Part of a small language model's weights: biases, 4381 steps.
MLP neurons of a small language model. Each row is named by its layer, matrix (up: input weights) and neuron, and shows model dimensions 16-271. Each number is 500 + 40 x the weight over its row's rms, rounded and kept within 0 to 999. Numbers have three digits each.
After each neuron's rows, "fires on" lists the tokens most often at its 100 highest values on Wikipedia text that the model never trained on.

L4.up1521:474535560525619521490421508499478550528499507517530483482483498509477474444561455474451434433477488560516526495457442498482496523521505512515497507449476420493449473477435565474504494518513492468547434536460450486510497522473489480550438519450444477462546530502477538521537494472524500537577500432488488537468546456549506505462532496537572521428459473470545467545466534539500483511542500452446463562463565544507492529521528500518510411464523413529457447464481507549525570448512539445535479547482463544432550486475500581547588494535457456479474483481424542509492457593433520473449511537491552465540501438541535448462568507461524591518475463436549499540456492515520429467478605499478535509493522499408449561519523473503563472483489514521541515535491514404602515527481501
fires on: " st", " which"

L4.up914:537481522461498513414510479531439453409475489490497479449473547556422497431547502481428484488486509479487489491392507545526457507438502490413504509488539525514491476516477486424538484539480575495540531539434507554488519376502514428486467478544520486541455488452499493457461423504554480498511540511617462457441507523466519437464530488519528599478452496539386507545502493483579544499569443548449438474508529456563498501510501551484479481546464481476483496559465532475507488545474487532539532539535471427530427514435507591494440412508512457448459495514547481460536484454463508516520508464487494497483548534476536465596478520560513512448507469513459525478530484558525523496447417563513568576460502471459371590508568471435512465507528516443464401494460486538543487471518535
fires on: " |", "-", "The", ":", " the", " of"

L8.up263:460535555524486425411556453481393530537438515524509476474505471493436479440550481469453512559466491517547494491493458475490473504535537529584543551489572450439497479588474538461504530545479459448490498526509524486484503498465504480550440476508452507544474489559540492478547456497539532579564519432520525487446533486459496503461472537535561507508544500502488509544502489549453484546514511471482472536462541534532511509481505484563471522493551460556460501537525533523578493520492484463564510498521559501423573507507519496508593563512465437490473465566458494559522489515459524434428410497560495528524453457386503469533607557527472491503553475488495514561516512495543444459460517474539533496501502443527516521562497501478565487490464476451465525446509504500472490491474468
fires on: " that", " called", " book", " which", "led", " \""

L11.up494:485524525535426432484549512542537511503544485450579448541467516452490504478590518498503489481476462561523504479539500524547521529438537535499443507507496508475579513561486425529432584484538482495586584609440470532470471499504471494546516485456464550435476495513516510477494494505559475521545466507472529522571526490490533544541535594496512601496491483496487505442469512526466517511497418516514498553565589529457494510513456504503571456510465481515514452516495510506567519507503555564504505560555536479472471535502467470545514469492499408500495474521523555479451470468524552455562441516453505523455501436441554506462508474534485523418466487485465512514460511578427460477409486540496520592497502507542553507489463432460469510450508534479512495495542435504469514563370566
fires on: " Ad", " ad", " sc", " tr", " r", " J"

L11.up80:525477529580440533463481471458517461533447538475512532406566539477488451470487497458467479576537455522510531545441474512466530533473514543503486511439447506475496418479508476531534470535553560405422546569491487484503533495491545511451401510518533515527447471464506529516444463450447498462513522528509463502457566478493525485522467531481532510546520452513474506414454544505550563563418479563490501476508546529504416470499515543458481470439522487485460447492554460496519532576502535538543529527467544480530539603496535491469520401493479523509518476514560461363480388479355515567528549498449535459469505420495503476482519480547569502462472466519588531483491582435535488455556511544522544537512531449525449481513582504494487499463491537468457503520552529452488465554456469
fires on: " t", " inter", " o", " wh", " sub"

L8.up774:517551527549525519438471497510508469505456511475521487493506459544447472467522522467486443548522502556553531474503487552497573516516497552564592517473413453482526483498478478398467487538483480431523485522529409511500552473443527529504467541539540497465446543488448404470461448455489512515536548467451457495477539462549457442518419517516433617453520460633442497487546514468482481509427447486545509497564526533495527478508488494478493414516546441569486513539525529486504606493562492468513474434531493441453546509476561536514606470480453413500485540464471508453534473443453511482510508484477514498545540419448493436522459494463524480450524472514491511500488522501462509481486583513496524594535480514455515576548506484554548488551494485536526518492532477537450495573540458
fires on: " W", " M"

L4.up180:472509564439474566496524479523558503499487512524517453493463387491476411494538520456474485546517446475523567459487498497578493487491468528587566550539560464563504527507498458543477460515498495531553503589459504575514466451513524365523451512480518509446381477521469483490485474479520511486552519442484494525501524447478463530440537464541477509495500481520508543515535519425529552446578502456465501492502526542498527558492508533468459491490575533454545481550428487587514510551538518525489456497502512481500462475461430445517477542492496482392488534482476431493480412573499442492470515506518525547540583528472465435550507481452472483539419497532467483512489479515472474493510453565449464582459425454488588527448526524441461464490523516642528542558530492504535428531499516
fires on: "ol", "ed", "u", "ok", " from", "ul"

L8.up1359:476470530546438527453370483467543505507520482498496456504478519493515498499542479431476472584481504512548471469502474527503465443538529560461542506550440485460529508462476483501504516517509548462510528553428468490504491562521570542566445544480520439509484533470477496489406480621553475525472446506557538477508497453482470579546462520538459664479466532497505503522549558496500486539454388442516487509469495526522514552509506456449498462554510405533472428495509442466558566457517513490495454508493504509459481515515526506478564523561537519505501428451452517506561451541507433496472511526498559480505532563465531493485502526557514557493506526522586499525582518490525486471437545435481473541473463500489468507542510454475515528489548538523500526531472594535505518557500510
fires on: " F", " C", " M", "m", " St"

L11.up565:510500509563529505458513437538469579508528484516507500466517541499479501459463449484519563505499502545509492487573599464502588496450519509533602500535525433481566510512408488473563489483517528457500532532461505515508461466506524537488549472520507494569428403549427512464500503479544513521518462466458529549485572547494518505482540508557531514448403497475425505521489429528513508473473497456576442560506556492507461492426497537487568511576511470514489558475533497602591488515529485522482474519566507460459539539439433492524537442477524450501479519490429473539473541481433560425531511508480559470374491483485525454551523479535517501468405467495463490512523528508534503485498477530603487615495494468505513490462537509488482497468503480471469490564502520491473478458540562
fires on: " |", " joined", ":", " →", ",", " against"

L10.up1166:484491447486514511501489548489507496491508459493512550534500454484511440474498448475480480496453439499497537556529501519478525464442519488491499538453522403523454445509522542516565510528521542366539418482520482509503537492487484563492484546520534482494464490504539551432441511513561504500510537466478533481455540533543505501496489538521566519495568500526498442529481470480515539500514507494492542515527438477555452538468532466511494504524487454551478491517516527544527507565472481499498522468545587415470545556490463542422505531546486372476441453471501510499571483485507478463492469496475511489571543470509563395535536474483519464478458496550543506539544539433454492458449529463520541566526467456509505583491628495475610521562509505477479510481471467610461419550529502
fires on: ",", ";", "."

L8.up32:532518541546570420461500492514470480478558502505510494519492501496392504450569550428526506512483446576528481452546457538502495476458526531434574520442407550511459501548484493490473511493543510432578500552509475479533513502509486553440465504541513437493445539484442457434519504475510501495494531476471451577517499463508495571486527512544503488483549502544478419479551505557519491509477491559462444521505493506485503555497460522479510493487509533524437493509512539502553601526599576531598546468494503411471493553481539517502542475470504461529487487496455469478508492506406496500507535518443509385493484508514475470531540524511557506472534505580523494535568535452499477501453436508436535566525519494541505522545557531487512485535486525512529512504509533518456459431522518
fires on: " M", " m"

L11.up1129:529516588578487482497514425528473526453490482500489524474450484492464422428459456551461386534491500478484495571489593537477517505481496596548575520421442469486522484480473483516547442511526416463578451491490433519502510484453527473519446522539545462549471476452521495515475537500512557500521522515425455521524490485480484486494484486530459475539474483453506424531537509527526490513467528458437507468462482548497558567480508556548491464504455485462433564574473410435492469439533599460456545520437453506442533501475564609559463439500494517513469486510479561600510519463525508564461545496505556536480523482457539502509522514575548509505518472463560480516518521499501453501510545519504554601515429452548465490563496449542496459527522545587452472482520536537411458473536451
fires on: " V", "p", " N", " P", "as"

L11.up1002:478585503545496535401468439486484523556508574528512518481507499440487501497522535458468524546480472498492448520452481504495421466469539508424490581482419485417483464428506486466474510484585537478507589568481493565502442529512544490488458487517459441504477514486483479490529509554547425555541504512612508541425470357448478516506447534516545510529430498490456522513552596475494453500495466532480466439492544562519423515516492505453486475479561455502510489469479548514530509564546509527579447572532430457492568531439532565460515529556456486538479465498474589544514440549420502496458486520453474464464508510518489497481476519543487552515498494533462523461532451499467429473516522464507528556482521470494466545509511540504494480447507636518555475552499508507532480476535493
fires on: " F", "\n", "0", " M", " cont", " T"

L11.up1344:513513545587565526464482552499452528418564472464494540509507463529476469494590538528477521506489440527538433500498492533553525534522468531494513490495426464554484452538519428513512547500484474507542517536519454518579516564488533497478461587582481476476492501519505516484513487479491479577422504467518498521447507491519538474440516462511454613531455491532480528577498552540500557437460431481517444583511518548491536490532526554492486486500510498502490502535488428576549507509521512495570511545523530434429508538466515442472499488465510425503491478475469466532508574483450584500445553546457510549484454533490531466468519508502581513444438528527444486460502486459491436436487494480487490549462511491489524432505554503485534457507544538527500545524604454428490448523484573
fires on: " m", " def"

L8.up1125:506470558487483553426528494527528487461578438467559503499493408484459502514412457492453486553513453494534470562470550503503484499458460481530594558578563522465542506510468474470479514553534472410500505617499519459530526463441495549459469554540518460483428462553475511490500531554596536544506534505553493485512524494456442435514477451541524546505474494521436588509489559469480531478503434460499523520458487517552491471434502531578487495518536490545469484473488481481532561542441624517489458500550452461518527534466517549456457429456464563440477536443501444562496473491474490397511508510589614501466519534501539418588492522536501498500470475502524538441444517566491451560492475448470478502478504433519544585511500514459555462466527532454497583499438510523534499492520469
fires on: " |", " was", " is", ":"

L11.up988:583479505493466519483513493505525562482501492522502488566489559546500516489436474544513469521487448531482516481451522506506525477432495555543519512485501459423533488533456525520521512448497470452574502495437457532473484533495565455454512493594537516477479465463406478497497499508522480480503519533534492500499528524623534555505469498537479604514553474497546493522498465513497508483458509396549516464423523562505532495527502470534523471624561492469432498531475530485486546497516568504562517491503548494431506509442462529491516571462598471549507517496446525567539445494524602575492481472490470510495522525526504449491500493552563526474480484428531484509475547466468486437464468488541469513472443441496484452517525452460469488469517500552491464531581495528437498508477496
fires on: " J", " N", " Z", " M", " V"

L11.up232:522529506544456526441493524432493503541461527465465489488549518522456397471522521486478524541484526522553519453490433512484472466483514527534505539506507543450488447524509492496534472501546525469479531486503466483581505580471435550488447541508468463533452442478431540500495518493501498532458473457526468499496582445464514526608436522517546540517480464515439430493423557444522508482438485476459461426542515472561374508507448494509530479508554478560422467518484461581551475495446566563486487459530469512546559592487524487543501409487419503472470468488564497487487524523382497508504581506512479470506527428552494492526528452515502471408456433441537490490451630435512506464458542463477513512457503500438486506543492513531466438535512475412529526522492562521575457542491441
fires on: " t", " inter", " un", " in", " non"

L8.up910:534556541527398436474438516523526529513439536488514480492466480463428496489533456529483441565529403555593482536524465498396482501460455537534517520496454473542486394460487542412528452544491484401496515557512542506479575514499467576507455508519561520499517501499480517526525492525479539519510553455482496495477522506555511506596466499492511488470500488551443499520469507565554520543554507548510503504569565564583484509517443530479484454521491449507541502525504463441524547462526524533476526477513502531493528483487578550413492497460467467466525580501539515474462481495418498573534494560566462459420519537467585497512517436505579469490516494553529489491548464435527461483510523478519493530457438379504469555452544526496604515531426515488453541482552549492458441545493432
fires on: " O", " o", " al", " sub"

L4.up635:495522535541541532494450539571456520524479461523517449466441430467472474450478541541466477493436393581469537533508483540483538465475460581511612528556452491500544494500500422522464517515482516550528507525452572502496541489482526472437463566492466514574459520567484428471524463491546494500477601498455437477576474509512545479467459523467478520455477547563532481497505514478519524468553525503537473531453454444472477539506520507536526468512517563511459520448449501528529470548559407519494501494530469485492436505466497446455495563562488517464412481531441505535513479509493518492417478499501494497522508476513511511486450430502450519492471494511480555497515491513501501475567474498581488517469415441583460492530482512482469438489501561555552515520622507487513468498488545
fires on: "ol", "ok", " Hol", "og", "al"

L8.up959:524455507507401547486564448479487465462515470428454472524490514504512520468552434538537467506523455554420548546512483475499532521427471476445548515532526485540572477549464497485518525487485483465492472569491452522582481444404426545492499453502580557499439387496511508483482448503511496549517515405508557492489520544478455516539527515595542540451523544508468525572483472475568525464514486512484478480528504460503438501452435549521478473499493457546497515502488523530514478552523499507540522563520500501521556514473502515511466510550516519457489476476507482446524509530476410416524519496488531512510558533421592406543496469557461458523487496469545544554479566454509496512475509608556515529426511471520516544505585539421497490437550464537401541511467498503495455512518578
fires on: " /", " |", ";", ":", ".", " the"

L10.up287:536482463519459437555538526479550468493506441489500501480505513462502516487478526504530450455482517475566487506586538582552538597414494545469511514440422516532540484468492465512445537529516448450577553567415550522555517535442492450507418527525583495465475490528453445478499471496526488569478515564514517506538497489505512542532426574549478547503431397474507489466512502470508511533438501510511523488513544521450476537452493505461520378550507462543507523498482538569519490460485530457479516493517478458532525510513450547441516479581539459495539551496452533387491559460479479480541549515439444485484506439456539509550480399447444503516509554487555595492465510478433495436470500484534510485451495488438444549518481452472471527544569570485493487523520443575485518610455466
fires on: ".S", " States", " Col", " J", " Ad", "le"

L4.up689:463463488485448430470520462463476497487569435554509481541414527522464505413515496490492534523507496536511526425506522497561460458473544514547514485581504523554577448530513512523496534525580515447519517554551523494513508467493450542488503508484503559444487571489423495458492454492523429498491506461566459543545511532507526506542470545516497451491528503551475487492505564465524501489545497608456506446574509462539503497468469490437523540488511541590483466439494462499536573467449571530585514438578521428494600508468571505523532513455481484483503530488513423487502500503382463502503553523456509383456487482465480503608495509533488489509378476506538442561530537501484481512495450526441490435452492520464477523581504482475505510588553466477553536540555524460501459526459481
fires on: "r", "re", " fin", "ert", " M", " Fin"